config.yaml
vocab_size: 8192
activation: "swiglu"
norm_place: "pre"
MLP neurons of a small language model. Each row is named by its layer, matrix (gate and up: input weights; down: output weights) and neuron, and shows model dimensions 16-111. Each number is 128 + 32 x the weight over its row's rms, rounded and kept within 0 to 255. A neuron's up and down rows have the sign that makes its largest values positive.
A block is one neuron, or neurons of one layer that tend to fire together. After each block is what it responds to, as a language model described it from the Wikipedia text at the highest values.

L8.gate60 [135  88 129 117 124 123 159 128 102 114 174 158 104  73 115 168 106 136 147 115 103  95  95 109 131 100 109  76 123 122  99  91 186  95  71 196  95  85 102 127  84 148 115 126  79 101 154 105  74 143 130 120 130 108 112 118 125 104 111 129  96 127 118 183  96 176 160  86 105 189 118 133 116  55 132 128 165  85 120 132 152  75 171 128 143  72  83 147 145 204 111 133  94 127 125 137]
L8.up60 [ 60 111 149  94 132 146 162  97  91 113 116 127 122 133 125 130 121 147 103  90 129 122  55 106 123 202  82 174  88  84 176 123 150 124 101 158 128 147 121  53 104 106 177 122  89 151 136 116  95 131  70 110 121 176  73 158  57 153  75 143 132 105  56 125 137 166 105 116 126 158 192 124 138 169 114 170 155 192 134 132 114 156 204  71 132  78 156 132 148 121 130 140 148 123 147 159]
L8.down60 [118 140 105 159 194 139 204 181 159 140  74  48 135 105 126 171 182 112 133  93 105 136  69 113 137 117  74 136 119 186 129  63 143 148 128 134 150 127 118  98 132 109 148 153 170 122 110 136 132 154 160 103 136 172  93 153 109 120 124 189 136 131 144 107  50 199 128 136 138 165 112 172 178 124 126 112  67  71 132  77 151 107 158  75 125 104 141 142 125 118 131 132  83 148 140 146]
Description: Date tokens before year. Tokens inside dates that come just before the year: month names after a day number ("6 December"), commas after "August 29", or "in"/"of".

L11.gate250 [ 97  47  90 105  84 153 159  75 116 142 144 186 118 137 139  78 120 147 174 106 127 113  96  53 118 153 176 121 120 141 141  85 139 100 129 149 195 133 139 138 112  99  89  81  99 110 104  71 156 154 150 116  59 158 108 129  82 130  30 215 132 163 105 117 116  58 111 129 180 193  87 129 159  87 148  92 133 124 124 164 144  95 146 151 103 115 172 136 151 131  81 121 157 131 141  65]
L11.up250 [ 35 112 140 119  96 126 180 132 118 121 120  98 125 145 100 112  68 143 139  84  95 112  89 117 146 156  70 113 126 169 174  90 131 109 136 151 140 137 129 132 100 140 102 125  96 157 152 100  75 148 156 173 116 167 143 100 131 145  98 193 124 192  74 111 153 116  84 154  80 137 135 182 120  86 137 106 146 164 124 162 179  91 211 167 163 111 118  78 118 186 147 148 134 120 101 114]
L11.down250 [151 144 135 120 135 148 105 140 187  91 123 162  92 140  84 122 107 158 112 123 177 145  92  97 150 176 224  66 145 102 144 157  91 107 122 136 147 164 161 116  87 136 187 102 199  88 101 114 121 136 111 167 105 148 157 162 197 139 143 155  83 125 125 151 118 111 106 133  78 113 127 112 110  93 162 161 147 129 165 155 146 114  83  95 104 163 135 150 159  75 157  92 146 165 174  89]
L11.gate283 [189 122 137 118 151  98  90 117 125  87 154 118 127 146  93 180 108 113  98  93 103 132 134 147 138  94 136 116 138 107 174  86 140 131 114 188 109 103 105 172 175 120 125 145  87 135  93  91 181 192 143 182 133 150  96 101  70  90  66 180 119 158 143 156 108 143 173 109 107 135 139 170 190 163 177  99 144 123 104 128 140 126  91 117 153 116 191  94 166 147 180 162 130 121 173 168]
L11.up283 [108  93 151  92  78 128 134 111  70 155  83 143 100 122 125 177 119 101 183  89 155  90 162 143 166 159 100 160 153  97 144 160  94  78 142 234 130 126  94  96 101  45 166 129 119 138  81 145  98 132 135 104 166 127 122  89 118 122 127 139 121 144 137 158 112 122 116 124 141 179 147  64 118  97 155 151 139  86 148  95 145 186 119  75 118 111 115 153  98 175 134  98 120 140 112 141]
L11.down283 [134  84 139 155 100 113 125 115 140 112 133 103 101 144  61 145 160 164 120 114 132 177 149 119 142 119 145 145 111  94 165  96 102 168 165 106 121 124 199 132 173 139 167 147 127 129 187 119 117  61 109 127  95 126 162 155 141 112 129 140 109 144 139 114 105 162 179 172 162 138 176 138 133 159 136 156 116  88 127 103  84 175 192  49 187 112 127  99 126  84 121  87 173 119  95 132]
L11.gate362 [130 119 131 119  91 129 148 124 114 130 166 132 123 183 130 179 124 111  92 155 125 175  31 115 131 144  84 129  98 137 156  75 125  73 121 146 196  96 122  77 126 101 144 123 115 114 133 150  83 125 123 134 107 192 119 105  93 111 130 137 101 134  92 152 105 127 130 148  92 109 147  87 142 151 166  96 108 125 136 113  87 102 154  74 114  93 143 141 131 179  90 124  16 153 174 113]
L11.up362 [164 127 153 147 145  91 183 156 165  55 116 189  98 141  69 149 114 109 109 184 113 179 117 177 159 141 106 132  73 111 166 103 147 154 152 101 139 134 152 100  67  76 125  43  90 170  85 141 105 156 148 162 161 144 124 122 126 120 170  58 120 102  54 121 143 129 148 123 112 179 130 109 131 102 148 145 147 131 101 126  84 166  91 139 135 109 184 165 181 113 102 121 129  75 169 112]
L11.down362 [ 87 105 147  98  58  97 118 137 112 111 127 213 110 140 113 156  73  98 139 100 129 128  82  64 126  95 156 100 116 139 187  80 144 133 121 143 133 147 121 152  88 123 160  83 125 116 145 120  86 100  94 128 134 129 157  91 147 123 115 173  98 166 125 123  51 194 150 127 116  99 129 111 164 142 158 109  99 125 172 126 130  72 127  71 128 116 110 141 149 149 136  89 114 137 123  97]
L11.gate397 [ 86 115  88 148 105 132 133 122 106 143  96 139 192 119 116 134 132  99 140  68 129 150  82 117  88 104 140 111 104 100 155 116 140 151 158 177 168 137 150 142 105 124 161 125  70 169 133 104  78 138 165 134 133 154  99  73 173  85 162 110  68 175 108 131  81 144 104 170 122 140 114 181 179 118 198 137 169 218 136 121 120 145 111 144  97 140 146 110 157 161  57 157 156 146 173 110]
L11.up397 [119 137  79 108 127  85  74 141 129 124 149  59 155 166 186 141 132 167 137 110 203  83 114 157 155 165 105 139 162 143 177  87 142 162  92  97 130 182  90 102 115  81 115  99 107 112  89  84  98 105 113 128 144 149  90  87 155  98 113  98 130 124  93 130 168 161 131  88 167 137 194 162 130 135 136 120 160 154 174 126  90 192 144 146 177 101 123 113  80 158 112 152  91 103 104  64]
L11.down397 [188 122 157 102  98  93 133 127 150 162 155 145  85 140 178 130 137  86 126 175 117 176 173 182 141  68 165 101 130 162 138 173 147  90 144  93 140  93 139 108 111 115 154 160 193 171 151  76 166 140 116 128 154  67 156 146 140 216  71 177 129 142 128 102 131  87 109 148  85 176 146 105 104 125 115  92 101 104 129 116 130 127 167  70 119 116 145 146 105 148 103  86 124 142 146  81]
Description: Token before a year. Tokens directly before a year number, such as the comma in "May 29, 2018", "As of", "in", "From 1851 to", and table bars.

L8.gate99 [146 178 112 137 113 139 113 106 116 119 151 130  71 122 131 100 115  67 125 123 118 158 132 162  75  89 129 187  92 123  98  99  29 169 125 113 140 123 171 131 158 110  63  93 168 140 131 148  42 154 102 111 138  95 117 136  82 107 121 131 160 125 102 103 175 163 162 115  82 128  78  95 102  79 143 157 148 144 155 162 124 105 163 124  90 139 141 144 151 121 107  85 110  98 125 172]
L8.up99 [ 78 149 112  54  97 172 151 122 154 108 140 121 128 144 112  96 135 121 125 109 153 117 136 115 170 101 133 110 118  75 167 154 144 152 166 133 124 170 131 169  86 202  75 155 165 142 128 104 152  85 113 137 131 131 136 142 190 140 148 139 192 131 133 149 140  94 129 141  76 188 184 156 103 208 143 167 160 169  61 204 104 113 126 137 147 141 106 149 161  84 115 152 143 121 136  67]
L8.down99 [ 62 133  96 120  86 191 143 107 121 108 123 100 152 141 131 170 155  98 107 167 103 173 109 100 107 124 133 137  98 107 166 156  87 104 154 145  95 134 147 157 128 133  78 215 149 143 144  72 145 148 172  97 102 148 154 153  92 146 166  90 146 106  63 131  81  62 142 140  72 177 132 143 126 118  24 111 107 159 107 172 129 133 131  58  88 165 146 186 139 134  74 157 158  88 175 158]
Description: Biography education verbs. Verbs and verb pieces in biographies about schooling and early life, such as graduating, educated, studied, earned, born, grew up.

L5.gate57 [127 110 198  99  98 180 141  93 128 132 156 140 144 125 176 101 129  79 134 113 172 142 144 149  73 113  96 152 125 145  92 101 143 134 147 113 145 115 107 182 134 126 118 108  51  60 150 160 138 135 112 103 100 128 133  93  69 133 135 195 134 180 135 100 165 139 124 122  55 124 120 161 134 104 190  94 106 100 160 135 155 141 107 128 121 118 125 136 153 179  51 128 120 113 150 131]
L5.up57 [116 132 174 100  88 127 126 162 161 103 115 162 120 130 205 118 117 104 148  66  96  95 146 109  82 102 113 161 162  81 111 154 150 108 127 103  81 123 104 183 105  91 172 122 118 117 123 129 155 103 164 128 166  88 109 124 170 154 119 148 142 134 154 134  94 122 155 176 120  77 135  87 105 199 112 114 170  77 171 103 125 209 177 108  92 123 154 146 236 119  66 120  91 168 153 162]
L5.down57 [151 159 134 107  89 169 118 137  90 109 106  91 170 146 136 120 103 135 104 118 123  71 135  80 128 135 106 163 145  84 118 165 160  89 126 115 164  73  89 120  93  91 145 121 116 113 160 133 146 129 193 220 130 136 135  71 176 103 148 133 165 102 177 104 152 156 163 144 145  75 113  61 135 115  88 192 131  95 143 137 112 149 135 115 146 136 205 144 182 114 132 146  71 104 138  93]
L5.gate127 [147 123  92 156  90 108 137 102 166 127 155 125 161 148  92 145 154 120 105  80 171 152 120  62 144 144  72 128 122 121  64 151 144  98 144 144 131 149 113  97 138 128 189  87 148 100 125  94 118 121  74 104  70 109 107 152 200 105 107 139 146 108  70  94 172 103 159  86 147 137  99 119 106  83 107 105 176 219  78 171 109  83  91 122 168 112 115 154 142  99 109  76  83 155 125 155]
L5.up127 [133 143 102 185 121 128 162  69 144 167  95 168 173  77  91 143  90  77 145 150 143 176 133 129 138 126 127 108 162 165  78 169 148 132 112 151 178 178 183 133 162 113 108 116 121 106 189 104 185 130 137 111 165 184 118 132 145  69 104  89 146 129 166 136 138 132 121 105 120 151 122 106 162 161 143 107 140 118  67 174 182 139 138  82 163 157 106 136 112 137 154 104 151 121 129 158]
L5.down127 [ 83 111 149 124 114 159 112 149 121 103 131 140 113 148 153  99 141 116 151 183 114  88 150 113 114  77 178 144 110 117 148  94 116 110 164 109 181 163 158 156 109 149 163 110  96 188 109 129  96  98 224  94 132  79 124 126 149 143 126 146 190 132 135 102  67  92 196 187 149  81 143 108 145  98 113  37  88 117 145 118 123 126 103  87 152 142 160 162 109  76 115 119  83 122 149 106]
L5.gate217 [118  99 111 140 164 135 110 124 154 110 126 150 202  98  70 110 121  61 118 118 130  76 104 190  88 156 134 116 143  72 147 111 148 129 154 103 204 101  92 110 128 106 142  78 172  97 139 139 139  91 158 144 131 152 149 160  69 147 122 152 128  79 144 174 155 177 136 119 132 133  91 110  69 161  94 146 154 144  75 165  97 117 112 163  97 200 174 104 139 186 150 115  86  92 157 184]
L5.up217 [138 181 143 144  97 123 185 130 108 129 161 130 181  98 118 131 163  70 198  61 103 176 138 150 148 136 194 125 121 144 134 121 120 136 106 140 141 106 131 133 134 153 108 100 102  95 119  84 134 164 137 111  93 126 134 149 193 155 143  79 161 136 154  31 145 106 101 164  80  94 117  87 166 123 146  93 141 122 167 100 180  95 112 104 149 139 102 140 122  90 169 104 151 103 121 133]
L5.down217 [166 159 130 159 145 131 179 108 118 120 156 137 178 106 117 148 180 142  71  85 151 149 126  97  92 167 117 132 126 110 133 167 102 126 145  61 154 120  89 153  65  90 124  81 186  56  85 150  81 151 115 129  93 131 168 154  93 138  63 168 101  88 180  78 170 155 111 110 106 120 140  55 121 135 137 133 151 148 173 121  76 196 152 108 157 102 181 118 120 183 121 124 172 163 161 135]
L5.gate347 [108 100 121  96  63  91 101 181  89 157 126 159 150 152 143 114 124 120  96 127 127 148 163 196 115 120 177 129 135  94 131 114 125  95 137 169 118  47 142  79 107 136 153 111 141 133 115 146 159 149  68 106 111 117 138  85 187 128 107 138  92  82 152 107  45 192 125 117 142  69 115  91 179  95 132 142 155 116 127 121 134 145 120 147 117  87 116 131 104 120 135  78 139  95  92 133]
L5.up347 [128 139 138 159 131 145 125 112 138 146 167 112 163 123 119  78 118  99 150 112 140 132 120 181 119 154 164 185 168 144 112 196 154 131 163 163 145 123 156  46 134 152 160 132 115 109  91 155 148 150  97 110  84  60 148 128 117 114 140 130 110 137 123 103  85 134 199 125  33  68 155 120 123 120 143 161 187 105 143 111 114 124  89  96 106 100 105 126  74  77  77 103 122 107  99 115]
L5.down347 [173  81 124  66  75 174  86 157 183 113 152  91  83 134 145 120 118 105 103 174 102 178 138 120 138 104 196 129  96  69 130 122  52 123 161 105 151  73 105  93 104 112 151 142 141  69 130 120 161 104 111 102 121 132 158  51 137 120 102  74 153 171 138 131 138 159 187 165 113 167 102 102  89  93 126 172 145 126 175  92  98 128 121  89 102  87 151 161 141 147 126 109 109  83  94 118]
Description: Head and kinship nouns. Fires mostly on "head", as headquarter, heads north, the head of, head coach, plus kin and role nouns like mother, wife, chair, vice.

L5.gate88 [139 129  72 131 170 159 108 158 172 131 140 152 112 120 151 166 164  92 105 131  68  31  89 147  77 203 157 130 105 139 103  98 174 116  93 116 122 112  99  92 179 110 118  96 104  98  93  82 131 158 159 160 162 138 158  96 124 149 124 157 179 143 153  75 113 144 137 122 158 109 124 115  91 134 149  59 110 143 111  87 141 152  70 111  87 126 171 160 136 176 117 172 127 165 102 156]
L5.up88 [131 116  81  91 129  72 134 108 114 147 101 133 105 148 117  98  78  89  99  96  80  93  46 172 119 137 173 155  63 112 173 133  93 117 166 166 141 102 153 101  97 157 167 104 145 143 126  75 145 165 118 138 105 135 101 128 106  62  79 142 137 157 221  92  88  88 129 108 166 141  81 141 114 133 141 116 158  66 127 100 130 147 163 115 147 147 146 137 140 147 114 129 138 160 144  81]
L5.down88 [ 76  83 186 115 122 161 149 120 152 118 124 156  83 121 114  76 114 156 143 129 157 135 149 105 132 112 136 122 123 111 111 227 135 116 123 113 134  81 174  98 179 174  64 112 115 148 130 155 170 117  76 172 121 122 158  77 127 119 109 146 150 156  93  96  97 141 114 150 127 152 179 109 104 167 103 119 108 143  81 163 151 171 143 143  59 125 115 148 130 175 110 156  92 141 123 148]
L5.gate292 [132 168 192 155 101  97 173 121 165 149 144 118  99 115 127 200 112 155 105  50 108 112 147 220 115 111 146 124 107 143 153  58 190 126 116 110 179 117 178 157 225 184 145 119 157 155 121  69 118 111 111  66 116 129 144  97 135 129 142 153 118 154 139 147 106  78 161 114 102 151  58 145  91 124 177 129 149 111 189 135 132 148 107 110  83 137 111 167  87 123  65 128 116 114 150 121]
L5.up292 [113 118 159 108  89 128 117 116 153 136 119 116 103 135  78 137 111 147 102 112 151 125 152  93 128 111 151 123 149  72 139 113 100 132  55 146  78 162 156 178 161 127 116 143 130  77 120  86  63  88 132  84 130 173 124 121  78  71  94 203 162 110 112 120 157 152 147  70 147 131 138 136  57 142 151 114 100  93 101 154 122 119 140 124 135  61 119 120  83 127  94 122  88 151 189 120]
L5.down292 [ 62 108 154 153 118  70  77 139 176 100 202 165 120  78 145  92 136  74 141 133 137 142 126  72 138 125 166 132 110 185 140 157 143 113  94 112 117 124 109  54 168 161  79 147  85 150 111 114 127  88 135 132  92  65 128 131 142 152 118 151  87 185 124 133 129 142 109 190 137  49  74 115 112 103 152 116 166 139 144 148 115 120 145 115  91 171 132 106 180 107 137 130  64 170 145 116]
L5.gate424 [ 97  99 126 151 166 156 151 191 154 115 172 137 108 183 110 148 169  79  95 115  99  97 160  85 100 143 175 116  66 151 117 112 120 147 135 139  91  72 142  98 126 140 146 108 137 138 137  99 140 159 161 148 126 144 153 142 136 169  94 117 127  76 124 136 120 100 150  97 142 199 115  77 134 134 100 146 108 171 145 139 139 112  74 173 118 162  84 143  77 119 154 108 151  78 123 112]
L5.up424 [ 73 114 129 148 146  99 118 206 163 151 156 100 108 159 120  89 119  65 119 105 105 124 101 109 132 185 113 161  99 201 133  73 185 150  90 112 122 129 119 108 126 105 117 108 101 150 103 115 112  85 142 117 105 110  89 181 153 138 118 126 145 141 116 148 132 137 122 135 149 113  78 126 134 135 164 168 151 140 204 125 115 113  88 151 164 144 139 136 120 103 101 114 121 113  90 125]
L5.down424 [123 135 122 160 166 148 145  99 167 104 133 123 111 155 163 153 108  62 131 149 111 149 165 112 116 165 172 151  99 201  56 109 123 118 130  97 112 187  78 147 137 111 100 152 118 145 112 104 156 104 145 183 131 182 160  95 148 120  82 105 129 141 123 117 181  77 150  91 159 165 127 104 141  82  94 162  96  97 138 133 162 178 107  36 120 136 116  90 136 131 134 138 170 160 123 111]
L5.gate487 [179 102 142 119 120 150 152 139 121  88  98  68 175  73 109  70  67  77 157 167 160 171 138 100 169 117 158 147  71 163 166  97 110 155 129 107 118 146 123 159 160 161 141 145 133 138 101 149 180 116 197 131 150  92 133 101 171 109 133 170 179 138 177 135 186 156 154 150  87 154 100  79 164 123 142 139 170 118  94 122 162 100 119 150 116 129 109 158 125  90  76 109 124  87 141 117]
L5.up487 [105 150 143 131  98 147 155 153 132 170 137  59 125 132 143 169 133 168 111 166 117 182 171  91 139 109  91 131 117 137 132 123 105 105 143  78 140  80 130 196 187  89 159  95 132 134 125 157  92  88  85 118 114  97 123  80 137 108  99 127 110  83 165 141 150 148 108 138  61 107  93 128  73 148 165 100 129 107  98 173  61 187 100 164 104 113  68  92 143 138 125 104 129 135 131 109]
L5.down487 [134  99 117 160 115 105 168 137 145 169  98 101 128 113 131 131  84  98 108 165 143 127 151 149 106 114 156 141 128 178 158  86 115  88  96 120 122  81 134 156 128 115  95  83 150 125 151 112 157 128 123  92  72 139 156 147 169  72 134 183 149 113 172  81 135 125 125 164  95 141 120  88 149 113 202 127  94 117 144 125 119  49 170 103  84 130  76 139  83  66 123 125 128  60 121 115]
Description: Word-start fragments, date commas. Opening pieces of split names or words, often after (, - or == in lists and headings (En-rico, L-orna, L-iterature), plus commas after the day in dates.

L11.gate29 [159 208 169 139 131 138 166 116 143  63 185 164 122 146 126 132  77 114 136  92  79  94 128 111 196 162 132 119 143 194 107 174  91 137 132 112 130 221  93 131 166 120 137  88 116 128 134 129 153 149  94 125  79 152 142 120 107 142  65 147 113 137 146  49 115  98 199 121 117 106 121 135 116 156  86 157 156 168  69 130 104 191 145 123  82 141 130 167 142  82 121 176 172 154 124 123]
L11.up29 [155 118 103 116 126 136  95  93  96 161 131 160 124 140 100 172 130 170 102 100 114  94 133 138 208 104 144  69 110 128 156 143 116 169 120 155 102 137 177 108 149  96 115  68 182  91 120 167 125 189 148 136  41 124 176 132  70 109  91  73 124 126  64 158 164 144 185 138  92 106  98  74 117 133 163 110 136 126  73 169 121 163  77 168  76 114 129 131  96  87 124 136 160 123 109 108]
L11.down29 [155  97 125 133 122  95 161 110 109 157  58 132 156 183  93 121 124  58 184 128  91 123 142 105 100 131 112 151  86 154 152 136 117 146  66 168 114  88 153  62 138  73 148 113 128  90  98  67 118 184 115  89 126 114 160 121 148 143  86 119  99 137 170 171 136 127 100 172 133 101  98  80 121 149 134 159 156 141 185  76 129  80  62 156 124 143 170  96 118 109 142 152  90 174  81  71]
L11.gate135 [156 135  94  89 100 145 107 107  79 130 159 126 195 145 154  81 144 128  77 126 172 161 118 158 156 126 133 135 114 120 125 150 119 154 138 149 147 177 145 132 138 140 145 104 112 161 129 120  53 151 159 181 107 122 135 160 106 104 157  81 134 146  39  82  85 161 141 193 151 143 131 145 136 124  84 169 186 196 103 141 139 128 149 114  78 148 104  99 175 154 147 139 161 100 153 140]
L11.up135 [123 153 163  62  95 117 109 115  91 161 153 101 137 150 123 129 181 107 136 124 105  98 108  85 168 120 140 122 134 157  97 132 169 149 132 201 180 140 162 127 129 113 126  72 106 121 146 143 152 141  85 123  98 116 177 151 131 152  96 118 151  83  86 103  84 114 133 160  92 131  98 117 148  94 120 142 121  97 159 118 170 132 161 190  68 175 226 187  95 116 173 124 110  70 104 144]
L11.down135 [118 119 101 135 149 146 172 105  68 176 125 108 130 153  98 125 143 188 127 145 112 147 146 141 137 136 160 133  98  98 136 139 116 153  78 117 220 173 145  57 121 131 131 161 113  95 106  97 195 205 169 106 113 113 171  88 173 107 179 124 107 119  84  89 103 130 170  99 192 125 109 111 102 115 116  85 172 133 140 105  96 112  95 143 121 146 109 146 128 107 185 117 130  61 134  82]
L11.gate155 [121 150  74 153 113 110 105  88 100  80 115 178 165 108 150 116 131  65 131  93 138 157 135 121 133  59 139 167 127  78 116 123 106 145 157 152 150 119 190  95 116 172 131 147 126 131 141  61 125 201 186 109 104 122 105 119  75 110 153 122 105 164  83 100  86  36 144 106 143 162 147 132 128 121 105 121 178  88 102 123 162 106 149 144 155 142 221 143 103 121 129 123 179 132 171 122]
L11.up155 [113 114  77  85 153 135 140 145 103 145  94 137 121 106 123 125 126 145 141 107 134 171 134  87 128 128 106 137 103 149  92 120 189 179 149 119 124 114 131 115 120 141 152 153 157 158 103 163 128 187 127 126 102 132 129 178  66 125 165  82 143 143 110  57 133 129 148 105 116 170 181 159 120  98  92  57  97 153 109 115 175 134  92 181 107 144 226 228 151  96 135 129 130 104 107 172]
L11.down155 [ 95 178 134 138 104  85 125 118 137 168 107 129 112 169 119  95 181 157 171 145  62 113 149 101 166 153  64  92 125 131  93 166 135 115  85 174 148 129  93 143 147 140  97 116 158 122 122 126 125 115 151  99  94 101  95 118 135 156 152 149 156 116 127 170 100 125 134 131 182 117 115 126 154 181 111 199  97 115 127 110 143 141 123  92 138 153  49 160 139 136 186 173 104 167 154  87]
L11.gate422 [ 52 120 147 100 145 183  94  98 170 115  84 137  89  76  34 125  46 115 130 122 171 125 100 119 120 147 138 125 141 139 123 160 132 213 144 109 206 132 188 167 130 155 128 164 136 158 126 175 152  76 119 134  78  99 141 169 142  82 140 124 115 150 130 151 162 146 128 100 113 128 123 145  93 120 128 140 122  88 132 145 143 169 139 145 141 144 150 100 132 147  70 103 141 149 123  83]
L11.up422 [151 105 102 177 134 147 103 113 119 109 162 119  99 118 143  47 121 111 139  85 146 195 116 165 153 135 135 114 178 138  58  92  93 133 146 131  89 149 140 129  98  80 147 116 174  94 176 134 142 124 157 122 145 167 173 103 155 124 158 106 150 123 134  78 163 151 201 136 108 145  94 111  89 144 126 154 184  86 179 137  89 126 206  71 101 127 145 144 105 124 123 129  74 185 184 152]
L11.down422 [168  76 132 113 110 143 153 112 149 158 154 108 137 116 127 148 207 198 113 124 107 103 120  98 156  95 129 167 114 176 153 107 201 124  96 109 147 131  78 133 131  98  96  95 126 130  99 121 186 174 154 126 159 116 196  89 131 147 129 177  60 117 111 142  72 132 153 140 145 147 157 180  94 147 103 115 102 107  89  98 115 181  85 185 106 102 137  91 143 134 160  84 143 120 122 130]
Description: Wikipedia section heading words. Completes words inside Wikipedia section headings (Early life, Biography, Education, History) and family nouns (son, parents), plus some table-header and row-end tokens.